config = dict(
    num_hidden_layers=15,
    hidden_size=192,
    num_attention_heads=9,
    num_key_value_heads=9,
    head_dim=32,
    intermediate_size=512,
    vocab_size=2048,
    hidden_act='swiglu',
    norm='rmsnorm',
    norm_place='pre',
    norm_eps=1e-06,
    positions='rope',
    rope_theta=7360.0,
    rope_fraction=1.0,
    qk_norm=False,
    attn_scale=0.177,
    bias='none',
    tie_word_embeddings=False,
    parallel_block=False,
    init='normal',
    init_std_qkv=0.0358,
    init_std_o=0.0,
    init_std_up=0.0358,
    init_std_down=0.0,
    optimizer='muon_variant',
    learning_rate=0.00577,
    lr_mult_o=1.5,
    beta1=0.95,
    lr_head=0.00511,
    warmup_steps=200,
    schedule='wsd',
    decay_fraction=0.749,
    decay_shape='linear',
    final_lr_fraction=0.05,
    batch_tokens=16384,
    max_seq_len=768,
    doc_mask=True,
    train_tokens=127900000,
    max_steps=7807,
    dataset='wikipedia_en',
)
MLP neurons of a small language model. Each row is named by its layer, matrix (gate and up: input weights) and neuron, and shows model dimensions 128-191. Each number is 50 + 15 x the weight over its row's rms, rounded and kept within 0 to 99. A neuron's up and down rows have the sign that makes its largest values positive.
After each neuron's rows, "fires on" lists the tokens most often at its 100 highest values on Wikipedia text that the model never trained on; "fires after" lists the tokens most often just before its 100 highest values on Wikipedia text that the model never trained on.

L5.gate396:46 54 63 69 32 46 55 29 33 64 67 36 73 56 32 58 35 56 60 49 25 59 45 55 52 56 41 43 71 31 57 29 43 67 48 58 35 30 54 20 50 67 37 27 53 28 71 68 42 50 87 64 56 52 45 37 53 40 50 63 84 25 44 19
L5.up396:43 53 68 44 52 35 53 54 28 76 41 46 38 34 53 65 45 42 61 72 50 72 44 38 63 53 26 54 53 53 34 68 39 63 53 50 63 37 61 19 34 48 54 35 48 51 33 43 52 53 51 47 41 54 54 54 46 65 78 32 62 43 55 55
fires on: " |", "|", "ography"
fires after: "\n\n", "itle", "ate", "er", " Year"

L5.gate424:42 75 68 56 63 73 54 57 55 49 56 49 22 33 66 25 65 65 41 50 54 66 41 15 54 47 18 58 33 59 27 52 13 44 64 82 33 40 41 24 66 48 44 40 59 60 33 41 24 33 58 33 35 43 45 59 54 35 54 62 44 42 44 54
L5.up424:32 42 61 34 63 37 73 39 51 26 37 50 61 60 62 71 66 55 61 48 51 49 59 52 28 56 44 41 31 55 30 29 55 34 68 62 47 52 51 55 60 52 50 61 53 42 63 79 41 61 57 25 45 76 25 71 43 33 45 55 62 60 45 51
fires on: "2"
fires after: " "

L3.gate267:52 57 80 68 47 26 49 60 44 59 29 67 62 49 50 60 52 50 30 71 79 47 56 36 72 43 61 72 47 43 35 54 51 48 50 47 41 43 59 54 55 47 80 08 45 55 58 40 46 63 55 58 54 56 58 41 52 48 43 49 42 46 36 55
L3.up267:50 55 35 55 31 53 16 50 82 37 69 56 65 52 53 70 40 60 39 71 82 56 30 24 45 35 46 51 57 26 54 57 30 64 49 64 45 50 57 73 36 50 40 34 41 71 31 65 30 39 54 40 41 68 53 47 65 52 63 36 50 46 47 46
fires on: "4", "2", "5", "9", "3", "56"
fires after: ".", "6", "8", "7", "0"

L2.gate90:52 46 43 49 47 52 47 50 40 30 56 48 69 38 35 53 48 37 64 51 58 48 53 34 46 75 42 49 53 84 48 66 68 46 59 55 57 57 33 75 45 71 59 40 37 43 50 65 46 25 38 37 36 65 59 60 45 69 08 20 32 63 76 52
L2.up90:40 58 58 56 47 70 40 72 29 29 25 92 64 44 31 45 50 45 50 51 66 34 36 88 35 46 33 36 82 57 40 39 53 63 71 69 23 64 47 50 58 72 32 42 69 47 47 73 43 42 46 33 51 63 42 36 69 54 22 23 35 55 46 46
fires on: "8", " min", "7", "6", "9", "per"
fires after: "0", "6", ",", " ex", "–"

L5.gate415:48 39 50 50 53 36 48 56 23 54 42 85 70 43 76 59 47 46 33 47 54 50 73 41 60 27 43 59 58 50 40 42 36 31 57 55 55 35 39 39 29 65 38 38 48 33 36 77 52 32 63 44 34 32 49 54 49 69 45 53 51 66 26 36
L5.up415:50 38 46 74 51 58 33 38 32 44 33 49 50 51 69 41 37 45 46 47 53 47 37 61 40 42 71 72 53 56 51 40 21 72 66 46 40 42 63 23 42 51 53 26 30 60 34 34 43 37 49 63 46 32 65 51 59 47 56 36 47 53 39 59
fires on: " |", "s", "\""
fires after: "\n", " Year", "itle", "(", " ", " ("

L5.gate55:43 51 55 47 30 58 40 35 41 72 42 45 59 30 55 51 55 86 29 67 41 40 58 54 55 23 63 43 29 66 49 40 56 79 51 40 47 67 44 48 39 54 40 49 43 32 37 66 46 39 45 33 53 17 74 56 47 49 50 50 43 58 40 38
L5.up55:54 74 64 45 61 88 65 44 45 47 56 44 72 51 67 45 61 54 72 55 49 79 57 31 59 21 62 55 49 70 34 73 52 62 62 41 58 44 59 37 45 38 41 56 62 55 39 50 47 42 53 39 70 29 40 50 80 32 38 49 50 55 47 38
fires on: "air", "ud", "un", "ock", "ile", "outh"
fires after: " Ch", " j", " ch", " Y", " h", " Sh"

L3.gate439:53 66 71 24 58 37 75 50 25 56 56 70 53 40 66 63 30 45 59 53 43 68 75 56 27 40 59 48 67 50 79 56 39 53 28 58 39 48 45 60 35 26 41 41 52 24 69 48 55 28 30 54 46 65 47 86 66 49 32 58 54 60 54 29
L3.up439:34 62 41 63 42 50 55 44 36 73 51 46 54 36 56 53 50 70 57 55 46 55 65 45 57 39 59 51 62 79 38 53 57 82 40 65 29 39 74 60 49 61 35 68 49 50 35 43 63 30 63 17 70 49 62 74 48 67 25 52 52 67 36 34
fires on: "D", "d", "al", "e"
fires after: "\n", "\n\n", " \"", "-", "==", " ("

L3.gate317:23 49 33 46 48 64 74 19 57 42 32 25 52 69 67 76 89 52 49 49 58 36 19 28 57 46 56 74 56 70 49 63 50 49 45 68 42 62 54 33 60 41 42 43 59 60 70 32 53 68 69 29 15 44 65 78 48 26 34 57 64 53 44 59
L3.up317:22 59 35 50 53 46 50 25 31 42 20 42 43 35 42 39 62 61 53 56 50 47 20 46 57 77 26 59 58 61 27 47 22 56 57 53 45 20 29 28 51 32 39 51 35 62 56 74 37 53 63 57 58 50 57 35 77 48 65 55 56 70 47 33
fires on: "1", "2", "s", "ces"
fires after: " ", "\n\n", " (", "==", "our", "\n"

L5.gate241:23 50 42 60 56 49 65 72 17 62 72 41 15 42 70 75 33 78 32 39 56 51 35 45 54 66 52 65 46 36 28 25 27 52 64 56 56 44 72 75 66 57 45 47 39 54 80 48 39 73 37 47 59 41 10 78 60 69 46 27 63 56 29 38
L5.up241:68 36 67 33 36 32 43 76 36 61 65 46 69 40 60 31 43 66 34 39 53 43 53 36 52 56 41 31 47 63 57 50 35 59 59 64 56 25 54 48 74 51 57 38 25 57 56 55 52 73 63 75 52 58 69 29 67 55 46 29 31 38 41 39
fires on: "ig", "c", "on", "i", "a"
fires after: " L", "ar", "em", " Mar", "8", "."

L5.gate325:68 58 47 47 88 43 36 54 74 48 86 55 31 46 63 55 50 39 66 59 56 69 64 74 45 54 75 45 70 59 72 48 67 60 59 46 37 39 59 44 56 58 09 56 39 41 37 51 83 28 67 31 42 44 17 48 49 68 39 38 56 66 68 20
L5.up325:94 54 43 49 38 54 56 87 46 41 45 58 55 47 62 58 30 28 52 57 75 50 51 31 51 47 32 43 55 42 54 64 67 60 48 55 44 64 35 28 46 68 32 47 63 61 47 75 49 47 39 36 55 38 43 39 22 49 71 87 43 46 44 56
fires on: "a", "um", "om", "e", "ar"
fires after: " R", " C", "R", " r", " E"

L3.gate472:48 76 61 41 68 61 58 44 39 33 52 65 53 37 53 81 51 50 27 54 51 58 57 42 26 50 74 50 51 38 48 48 37 41 68 62 39 47 54 19 62 50 50 37 46 49 88 77 59 63 58 56 37 66 42 41 26 78 15 72 39 50 52 47
L3.up472:45 54 54 60 30 43 42 20 54 52 42 66 40 41 48 63 70 50 65 33 46 72 99 24 50 57 50 62 38 45 59 28 68 35 62 69 65 64 52 21 92 66 52 31 43 32 58 63 38 32 52 37 71 57 65 65 44 64 52 67 39 44 39 33
fires on: "F", " des", " power", "f", " F", "mp"
fires after: "\n\n", "\n", " con", "==", "-"

L12.gate460:76 58 80 32 48 43 31 60 53 49 35 39 51 33 57 65 80 73 78 10 52 43 52 16 54 40 57 73 38 43 52 58 22 68 48 53 14 56 53 40 39 68 36 11 62 39 64 61 49 67 71 44 26 80 56 52 42 48 62 57 43 58 34 40
L12.up460:40 37 50 48 37 35 49 71 49 39 63 56 39 37 61 51 44 65 73 58 51 31 60 53 67 51 72 67 27 47 48 40 72 42 52 59 45 33 47 59 11 63 65 73 57 59 40 55 65 22 63 51 57 52 34 75 42 33 52 66 54 51 45 52
fires on: "2", "1"
fires after: " ", "–", " ("

L5.gate40:50 41 58 26 62 55 86 69 26 36 56 67 62 63 46 54 59 50 38 52 53 53 61 71 40 67 56 71 55 73 35 72 40 53 54 34 46 66 46 37 34 42 35 27 50 91 31 21 61 29 38 64 44 38 57 28 53 48 39 09 36 51 39 31
L5.up40:14 41 60 20 23 48 71 77 47 36 44 56 55 56 67 53 48 70 58 50 52 25 38 78 40 62 53 70 54 71 59 55 56 43 64 61 60 63 52 39 53 04 39 32 60 40 67 50 61 54 54 31 14 27 45 55 50 40 58 33 63 62 30 56
fires on: "il", "h", "ung", "r"
fires after: " F", " W", " f", " H", " B", "H"

L3.gate58:66 50 49 45 33 54 49 51 65 55 40 43 40 57 68 37 62 23 68 52 39 44 78 31 56 65 69 61 34 47 51 50 51 42 75 56 61 29 61 61 22 43 81 33 63 69 34 47 43 40 30 59 67 42 60 52 35 55 45 42 53 47 58 68
L3.up58:44 72 45 27 53 41 66 63 66 48 25 50 46 46 62 74 59 67 36 64 41 37 22 23 49 32 36 53 64 66 52 82 24 51 57 71 71 54 52 40 37 37 51 26 37 73 33 64 25 22 51 32 36 43 59 43 39 60 76 51 39 22 31 51
fires on: "0", "ou", "ey", "o", " \\"
fires after: " ", " d", " P", " M", " T", "}"

L8.gate322:50 51 38 63 74 65 34 54 57 48 72 63 44 29 33 56 24 18 53 38 49 44 47 62 41 65 71 68 40 30 37 56 49 19 40 52 43 52 41 60 53 60 49 56 24 57 49 74 42 76 23 54 92 65 36 26 34 63 27 48 28 65 36 80
L8.up322:59 49 18 76 48 42 53 33 50 48 58 35 50 57 49 60 56 32 54 40 49 24 78 50 62 42 73 60 68 56 54 52 43 40 48 65 40 62 41 59 28 35 54 31 42 62 56 47 13 61 49 55 57 60 51 26 61 99 41 44 55 74 43 40
fires on: "an", "ak", "k", "ic", "is"
fires after: " be", "o", "e", " r", " Sp"

L5.gate231:50 37 40 54 76 32 43 58 47 32 48 47 51 62 45 39 44 42 64 49 65 26 50 50 35 53 49 73 55 32 29 50 62 23 33 46 47 40 62 50 58 26 87 27 91 41 63 51 62 53 53 88 51 38 42 54 39 66 41 47 52 22 54 62
L5.up231:49 50 56 41 65 40 66 57 35 45 50 53 43 59 84 44 41 33 56 35 70 69 80 49 32 65 37 76 33 51 54 59 58 59 52 47 49 53 43 85 36 54 64 29 39 59 40 67 25 64 53 47 54 65 48 48 31 61 22 28 56 51 46 46
fires on: "ou", "an", "re", "il", "out"
fires after: " b", " T", " t", " B", " r", " p"

L9.gate382:66 45 52 37 36 40 52 48 32 82 41 60 76 70 59 61 62 48 73 14 36 70 64 62 50 73 61 55 49 42 37 50 47 51 32 79 50 64 32 58 57 48 58 49 23 22 30 55 45 58 34 32 38 53 36 34 48 55 30 59 56 75 42 23
L9.up382:63 26 69 28 51 63 43 38 41 52 37 68 58 27 51 57 61 48 26 45 78 45 71 46 33 54 41 60 23 34 42 64 18 18 40 83 48 81 56 62 57 31 43 58 43 61 64 50 53 31 27 29 33 63 33 00 51 57 57 41 48 49 58 42
fires on: "k", "ik", "il", "ol", "i", "r"
fires after: " Fran", " R", " N", " M", " Bro", " St"

L2.gate415:33 64 49 25 42 69 67 58 40 34 33 58 52 51 54 25 28 59 49 58 71 51 27 56 59 43 67 50 49 32 45 73 48 52 77 47 33 52 51 43 62 56 45 60 55 71 42 50 19 58 63 52 62 35 47 27 24 47 31 35 33 50 13 44
L2.up415:43 76 62 43 31 82 43 59 51 36 56 57 46 69 51 53 41 43 60 49 57 46 44 58 47 29 47 56 50 61 32 82 70 69 70 51 20 54 44 38 61 65 37 35 58 30 52 53 49 57 38 44 52 49 41 47 37 77 55 57 45 56 46 39
fires on: ",", "h", "hen", "8", "9"
fires after: "W", " ", " W", "1", "w", "20"

L8.gate174:29 44 70 45 37 69 52 53 57 50 42 52 33 41 66 56 46 16 37 41 22 35 41 58 57 82 53 81 47 50 39 58 50 34 76 61 37 52 47 36 56 67 72 45 40 69 77 80 79 74 44 51 76 31 54 36 32 39 51 42 24 78 25 57
L8.up174:54 53 61 67 42 63 57 48 42 71 63 46 57 74 48 58 44 45 46 25 73 75 43 48 61 23 60 46 05 53 35 47 57 54 54 65 75 34 82 23 82 35 50 64 34 38 49 69 39 52 37 31 56 60 64 38 29 41 25 56 59 62 46 58
fires on: "ar", "are", "ce", "it", "as"
fires after: " E", " e", " O", " c", " B", " Che"

L8.gate461:49 55 56 60 62 74 55 45 67 59 43 70 35 31 30 60 38 75 44 41 48 25 28 48 42 66 36 48 48 54 67 35 37 51 52 30 29 49 40 48 17 73 53 57 48 43 31 39 58 47 61 53 58 64 34 71 37 34 27 59 39 79 52 21
L8.up461:30 59 20 35 37 58 61 54 52 59 42 52 41 62 55 66 57 58 64 46 34 54 40 36 56 30 51 61 46 44 74 48 56 24 51 99 38 36 47 44 82 11 47 47 58 42 42 35 44 55 55 42 50 58 56 61 66 50 23 55 59 52 57 54
fires on: "ar", "l", "or", "on", "il", "n"
fires after: "it", "ot", "on", "g", "ict"

L2.gate385:60 54 62 16 56 42 55 52 49 25 44 42 56 45 67 35 63 33 32 67 49 29 17 52 54 61 50 59 30 20 66 56 38 54 60 54 31 13 12 47 56 46 57 34 60 27 42 33 35 75 44 50 32 76 55 56 70 40 23 83 52 60 29 52
L2.up385:35 26 60 21 72 79 54 47 35 36 24 51 64 38 44 44 39 56 47 47 30 54 24 57 79 66 51 34 31 52 28 47 60 47 46 54 34 54 62 61 22 48 66 80 55 35 66 41 51 24 32 60 30 77 50 47 98 32 61 56 56 63 58 68
fires on: "2", "4", "1"
fires after: ".", "D", "\n\n", "\n", " ", "–"

L5.gate417:61 66 59 75 51 23 52 55 45 53 27 36 36 62 40 37 57 26 27 72 51 69 45 27 34 56 53 37 37 59 76 67 80 59 27 55 67 39 54 48 53 17 44 37 50 50 66 50 46 50 72 59 43 45 43 41 25 71 52 57 34 60 52 48
L5.up417:38 49 25 51 64 48 60 29 44 50 49 64 59 37 49 43 37 52 67 57 51 54 77 70 73 34 34 55 48 50 41 84 34 69 35 35 59 28 60 87 42 73 69 42 53 60 56 61 40 43 47 59 61 46 59 51 34 59 41 41 52 55 58 76
fires on: "l", "qu", "k", "ust", "ree", "il"
fires after: " s", " S", " f", "S"

L8.gate431:57 52 63 23 38 67 53 55 62 44 31 63 39 36 56 34 62 65 60 43 49 66 63 29 61 49 66 34 36 42 59 64 15 50 39 44 42 78 43 34 75 28 60 51 77 51 59 33 72 73 45 28 49 46 45 64 61 67 04 33 38 50 38 46
L8.up431:62 72 58 30 63 74 17 57 62 56 46 44 53 48 27 51 49 67 65 73 49 37 29 61 21 53 82 31 49 28 30 25 66 51 57 62 65 66 48 28 53 46 20 32 16 58 34 61 45 60 55 22 53 43 55 65 47 49 40 69 47 34 28 48
fires on: " ", "g"
fires after: " May", " April", " February", " March", "born", " December"

L10.gate245:43 52 59 52 54 89 46 52 28 23 57 41 37 48 57 83 71 64 60 73 18 39 46 31 56 48 61 29 59 44 33 49 38 71 42 42 00 64 62 52 49 68 56 29 57 40 57 52 52 56 40 49 44 48 43 54 28 45 40 34 82 34 58 39
L10.up245:78 50 28 68 53 54 48 67 44 48 47 41 56 58 41 40 70 61 63 43 67 26 52 53 36 60 57 57 42 31 65 48 36 67 23 57 32 41 49 67 26 39 52 42 76 82 68 36 65 32 21 49 47 38 65 46 41 39 56 26 58 48 42 45
fires on: "em", " part", "est", "art", "a", "ort"
fires after: " f", " F", " dep", " pro", " the"

L9.gate289:30 51 30 50 48 68 45 49 59 63 42 51 31 44 64 45 71 48 50 51 36 55 45 43 63 36 81 59 79 68 70 45 58 41 49 20 59 73 14 43 81 55 41 47 56 51 77 37 35 52 61 22 61 43 18 60 26 40 33 51 48 58 39 24
L9.up289:48 24 49 53 44 63 42 49 94 56 31 44 46 33 71 59 69 45 64 46 31 43 50 65 49 28 59 42 47 65 69 47 71 28 62 28 55 36 23 69 76 73 70 50 39 47 48 48 65 42 33 31 23 25 63 43 60 44 70 53 55 62 34 17
fires on: "r", "ig", "0", "2", "re", "1"
fires after: "–", " Br", " M", " al", " "

L12.gate208:70 48 73 40 53 68 58 53 48 17 68 31 41 52 43 49 75 63 50 22 77 51 60 34 43 46 57 48 29 77 59 89 43 62 38 22 57 55 60 51 44 71 78 38 62 22 60 54 73 55 35 61 54 42 26 71 44 68 31 42 57 43 56 64
L12.up208:63 79 58 57 68 38 51 50 52 43 40 74 78 43 49 34 34 41 35 47 26 53 50 55 55 61 56 72 39 48 67 80 56 42 77 52 50 45 44 31 40 58 46 36 76 54 59 51 67 52 69 55 77 34 54 47 43 34 52 39 41 56 34 66
fires on: "9", "8", "7", "6", "4", "5"
fires after: "1", ",", ".", " "

L9.gate357:51 15 34 23 31 38 35 51 56 33 37 29 43 49 95 64 50 48 42 52 34 20 67 48 32 68 40 47 32 45 48 62 35 41 47 58 42 65 29 53 48 69 65 25 54 68 40 20 41 54 48 29 36 48 66 17 51 50 62 49 30 84 40 62
L9.up357:46 55 44 39 33 27 38 25 63 30 56 42 63 55 62 65 63 57 48 22 68 70 31 48 46 64 57 73 42 44 53 52 46 58 67 57 32 58 52 67 45 50 65 39 36 28 58 61 09 59 84 70 31 69 55 78 55 45 30 39 60 71 51 67
fires on: "1", "est", "ro", "0", "ad", "2"
fires after: " ", " d", "st", "b", "w", " w"

L3.gate266:67 35 39 44 28 46 23 39 16 65 56 65 86 43 67 55 35 48 39 76 82 52 72 32 73 54 74 47 67 42 49 31 61 57 41 39 49 35 60 62 59 40 55 50 22 26 46 54 60 51 53 85 57 58 39 47 35 62 12 62 54 56 54 78
L3.up266:56 26 38 59 27 75 20 64 15 47 55 59 71 50 72 44 39 55 21 64 81 60 59 48 59 77 64 46 68 28 49 47 70 45 40 37 38 36 43 84 45 46 56 38 33 74 62 45 55 36 45 81 40 42 34 48 38 69 30 65 62 49 76 59
fires on: "0", "4", "2", "3", "v"
fires after: ".", "8", "6", "7", "95", "94"

L5.gate265:35 83 38 67 61 42 49 68 30 37 20 49 18 46 46 60 66 64 32 62 22 28 62 40 48 39 30 52 31 31 86 54 57 43 57 52 53 60 13 29 54 59 61 56 69 54 38 36 52 35 61 50 55 46 33 30 28 50 48 65 25 47 59 37
L5.up265:48 67 60 54 74 56 51 61 54 65 55 35 53 64 36 43 57 56 50 33 55 74 45 61 52 58 51 20 54 43 44 53 74 84 38 32 53 33 59 48 45 53 46 29 45 48 59 61 28 34 42 47 58 54 53 44 26 17 47 76 55 47 69 37
fires on: "ie", "B", "ey", "d", "ust", "ch"
fires after: " S", "S", " s", " R", " L"

L5.gate211:52 64 62 50 92 64 54 71 55 40 54 39 37 54 52 64 62 53 42 38 61 41 32 52 51 43 23 55 56 48 46 35 27 36 43 54 40 22 61 39 55 59 62 54 44 37 65 46 46 53 43 46 64 26 77 72 43 68 40 54 58 23 65 41
L5.up211:54 54 54 50 54 64 79 57 27 46 41 56 68 61 39 55 71 53 58 49 55 47 40 36 48 61 55 67 46 35 54 51 26 79 45 36 57 34 42 44 28 33 47 55 18 62 60 54 31 60 57 55 69 81 44 45 65 38 41 34 48 42 32 56
fires on: "th", "ri", "e", "ich", "uc", "ry"
fires after: " T", " An", " N", " A", " Al", " t"

L8.gate11:75 46 54 53 17 52 65 58 36 78 33 94 16 43 66 23 72 51 56 22 47 74 67 27 53 52 62 44 44 52 46 50 18 44 38 50 52 61 37 27 70 48 42 41 35 27 37 41 59 25 27 47 66 77 49 60 59 65 52 32 70 67 38 54
L8.up11:85 26 46 55 40 68 88 55 59 76 60 54 42 87 48 42 57 46 57 75 89 54 80 52 46 28 30 59 52 42 51 30 35 43 55 53 62 57 42 35 72 57 32 55 52 44 52 48 40 37 28 52 40 27 08 39 55 21 59 64 60 35 48 62
fires on: "c", "r", "i", "ik", "en", "ic"
fires after: " M", " E", " m", " H", "M"

L5.gate188:44 29 33 32 53 47 49 50 33 46 63 34 56 56 53 45 40 64 55 42 45 34 49 48 56 59 68 44 31 50 13 79 51 58 44 61 47 45 71 68 80 60 53 62 67 58 49 42 64 66 52 55 55 80 73 45 52 28 38 78 44 67 60 57
L5.up188:54 63 46 45 46 60 56 70 20 36 64 62 38 37 45 53 45 71 34 44 30 43 44 21 34 27 75 50 42 53 77 71 34 57 35 31 61 51 59 57 55 42 89 54 54 67 61 64 32 39 36 69 57 68 70 63 36 28 65 61 36 44 32 64
fires on: " a", "ly", " not", "s", "ered", "ially"
fires after: " is", "'", " was", " consid", " as", " became"

L8.gate328:50 30 71 22 63 53 63 73 45 45 25 55 49 67 53 11 55 59 43 78 64 58 61 38 44 69 61 33 41 50 52 50 46 29 57 56 24 37 49 40 62 46 26 50 17 59 41 46 53 30 53 62 62 54 16 57 25 48 24 36 26 51 40 30
L8.up328:46 48 64 53 82 27 55 44 63 61 63 48 68 61 31 42 01 23 50 45 44 72 72 52 40 42 42 48 53 52 53 64 48 51 45 76 64 74 75 41 65 41 47 32 40 43 67 45 58 41 45 40 37 45 65 71 33 60 47 70 38 58 48 59
fires on: "n", "b", "st", "j", " n", "ant"
fires after: "-", "er", "iet", "pl", " |", " p"

L3.gate452:41 34 67 20 21 57 58 41 44 52 50 58 30 53 70 27 65 66 31 63 67 44 44 65 73 58 56 65 66 51 35 41 53 78 63 43 64 56 37 62 42 58 55 80 66 52 49 65 56 46 67 61 89 38 39 57 50 40 66 45 38 60 30 54
L3.up452:30 65 47 50 18 48 46 67 42 82 48 59 38 38 52 58 82 70 48 63 33 49 50 45 58 49 24 56 54 44 19 70 57 64 65 42 47 39 39 56 57 56 25 68 55 34 65 76 44 37 89 50 76 46 53 38 62 79 57 35 25 33 44 33
fires on: "ade", "8", "hen", "ith", "e", "ter"
fires after: "W", " E", "1", " W", "ig"

L2.gate462:43 50 57 57 44 37 35 56 46 43 49 32 73 62 56 38 49 51 36 57 48 65 47 28 67 66 60 42 51 38 26 51 77 37 43 55 58 52 82 74 39 44 50 37 41 46 34 52 67 40 86 48 44 56 56 73 73 46 35 60 47 49 68 77
L2.up462:36 52 61 44 58 39 52 26 41 84 37 46 80 64 23 44 27 58 43 66 97 63 48 50 83 80 78 52 61 51 42 41 59 24 35 77 63 48 75 43 48 81 22 37 44 68 48 66 64 30 66 46 66 53 32 42 64 45 57 43 49 42 51 52
fires on: "2", "4", "3", "1", "5"
fires after: "7", "6", "8", "9", "0"

L5.gate210:48 30 58 31 50 24 53 50 30 38 33 69 69 72 40 50 55 55 41 53 50 47 60 49 45 37 54 48 78 62 61 79 31 29 64 14 69 46 39 33 36 59 46 52 44 68 53 25 22 28 54 31 59 53 70 58 57 50 48 51 38 51 23 39
L5.up210:61 62 47 24 28 55 77 54 45 37 30 81 34 70 34 48 55 57 62 40 44 45 53 55 45 46 51 66 77 74 27 76 30 30 57 26 66 41 43 58 49 47 50 49 52 50 50 40 54 41 91 60 59 50 65 91 55 39 71 49 57 24 35 38
fires on: "h", "ation", "ath", "ues", "un"
fires after: " H", " B", "S", " St", " C", " G"

L3.gate164:58 26 35 34 41 12 52 45 37 56 65 69 35 46 50 24 38 31 61 69 47 57 55 54 48 62 36 60 66 49 77 58 53 40 46 43 52 30 54 15 67 29 28 46 35 36 68 71 40 33 52 62 58 35 71 86 56 50 58 58 23 45 72 40
L3.up164:48 48 18 64 54 76 27 35 59 59 79 42 42 35 63 32 34 45 15 57 42 53 51 48 44 45 51 25 52 43 36 73 58 41 57 30 69 22 58 34 49 35 34 61 40 45 59 60 67 71 67 55 71 72 39 38 42 30 12 63 27 50 72 45
fires on: "r", "ad", "g", "ated", "ound"
fires after: "-", "A", " re", " I", " \"", "\\"

L3.gate4:51 48 47 74 50 36 51 52 47 57 66 59 52 60 81 46 70 41 55 44 68 61 74 40 46 21 35 58 54 54 67 65 86 38 48 69 63 51 63 44 37 49 64 38 34 38 58 44 49 32 32 46 20 53 56 42 20 45 57 65 44 59 32 59
L3.up4:43 74 65 43 72 36 72 51 63 60 63 65 70 59 47 31 79 63 57 44 54 53 53 39 41 48 27 40 46 47 49 57 29 73 61 46 55 48 46 59 30 40 58 20 74 47 58 58 19 65 59 53 40 32 77 53 73 52 54 26 57 45 80 24
fires on: "st", " —", "31", "90", "30", "est"
fires after: " ", "|", "he", " E", " b", "or"

L11.gate32:48 56 63 46 44 45 47 70 47 50 38 57 50 68 25 85 69 46 45 56 30 82 29 64 51 33 37 36 16 35 48 39 30 46 22 51 22 59 40 42 38 55 48 42 29 87 83 53 56 65 45 51 54 37 64 44 27 17 29 72 51 34 43 38
L11.up32:56 89 70 35 70 73 68 34 55 19 49 57 45 53 34 83 30 24 55 66 29 47 30 55 49 31 83 44 36 35 31 49 53 64 44 58 50 46 50 25 52 48 33 24 46 45 35 46 50 64 42 68 49 39 42 63 37 63 51 60 23 34 43 59
fires on: " "
fires after: " on", " On", " February", " May", "On", " March"

L5.gate59:53 66 50 40 08 53 38 36 29 53 54 23 50 39 43 59 54 44 39 32 47 37 37 37 27 40 46 60 78 60 13 71 72 43 65 71 39 29 64 29 54 43 57 31 53 51 75 57 61 46 42 46 57 63 60 68 31 43 56 51 27 33 34 48
L5.up59:64 62 42 28 58 68 65 54 37 27 65 67 48 84 31 44 59 62 38 65 56 32 56 75 53 76 58 57 33 46 43 50 66 52 63 67 51 52 44 67 54 65 67 49 51 53 51 31 65 65 36 44 64 29 71 67 50 45 55 68 98 56 37 50
fires on: "on", "ie", "y", " the", "im", "ell"
fires after: " bel", " c", " Col", " rec", "C", " cl"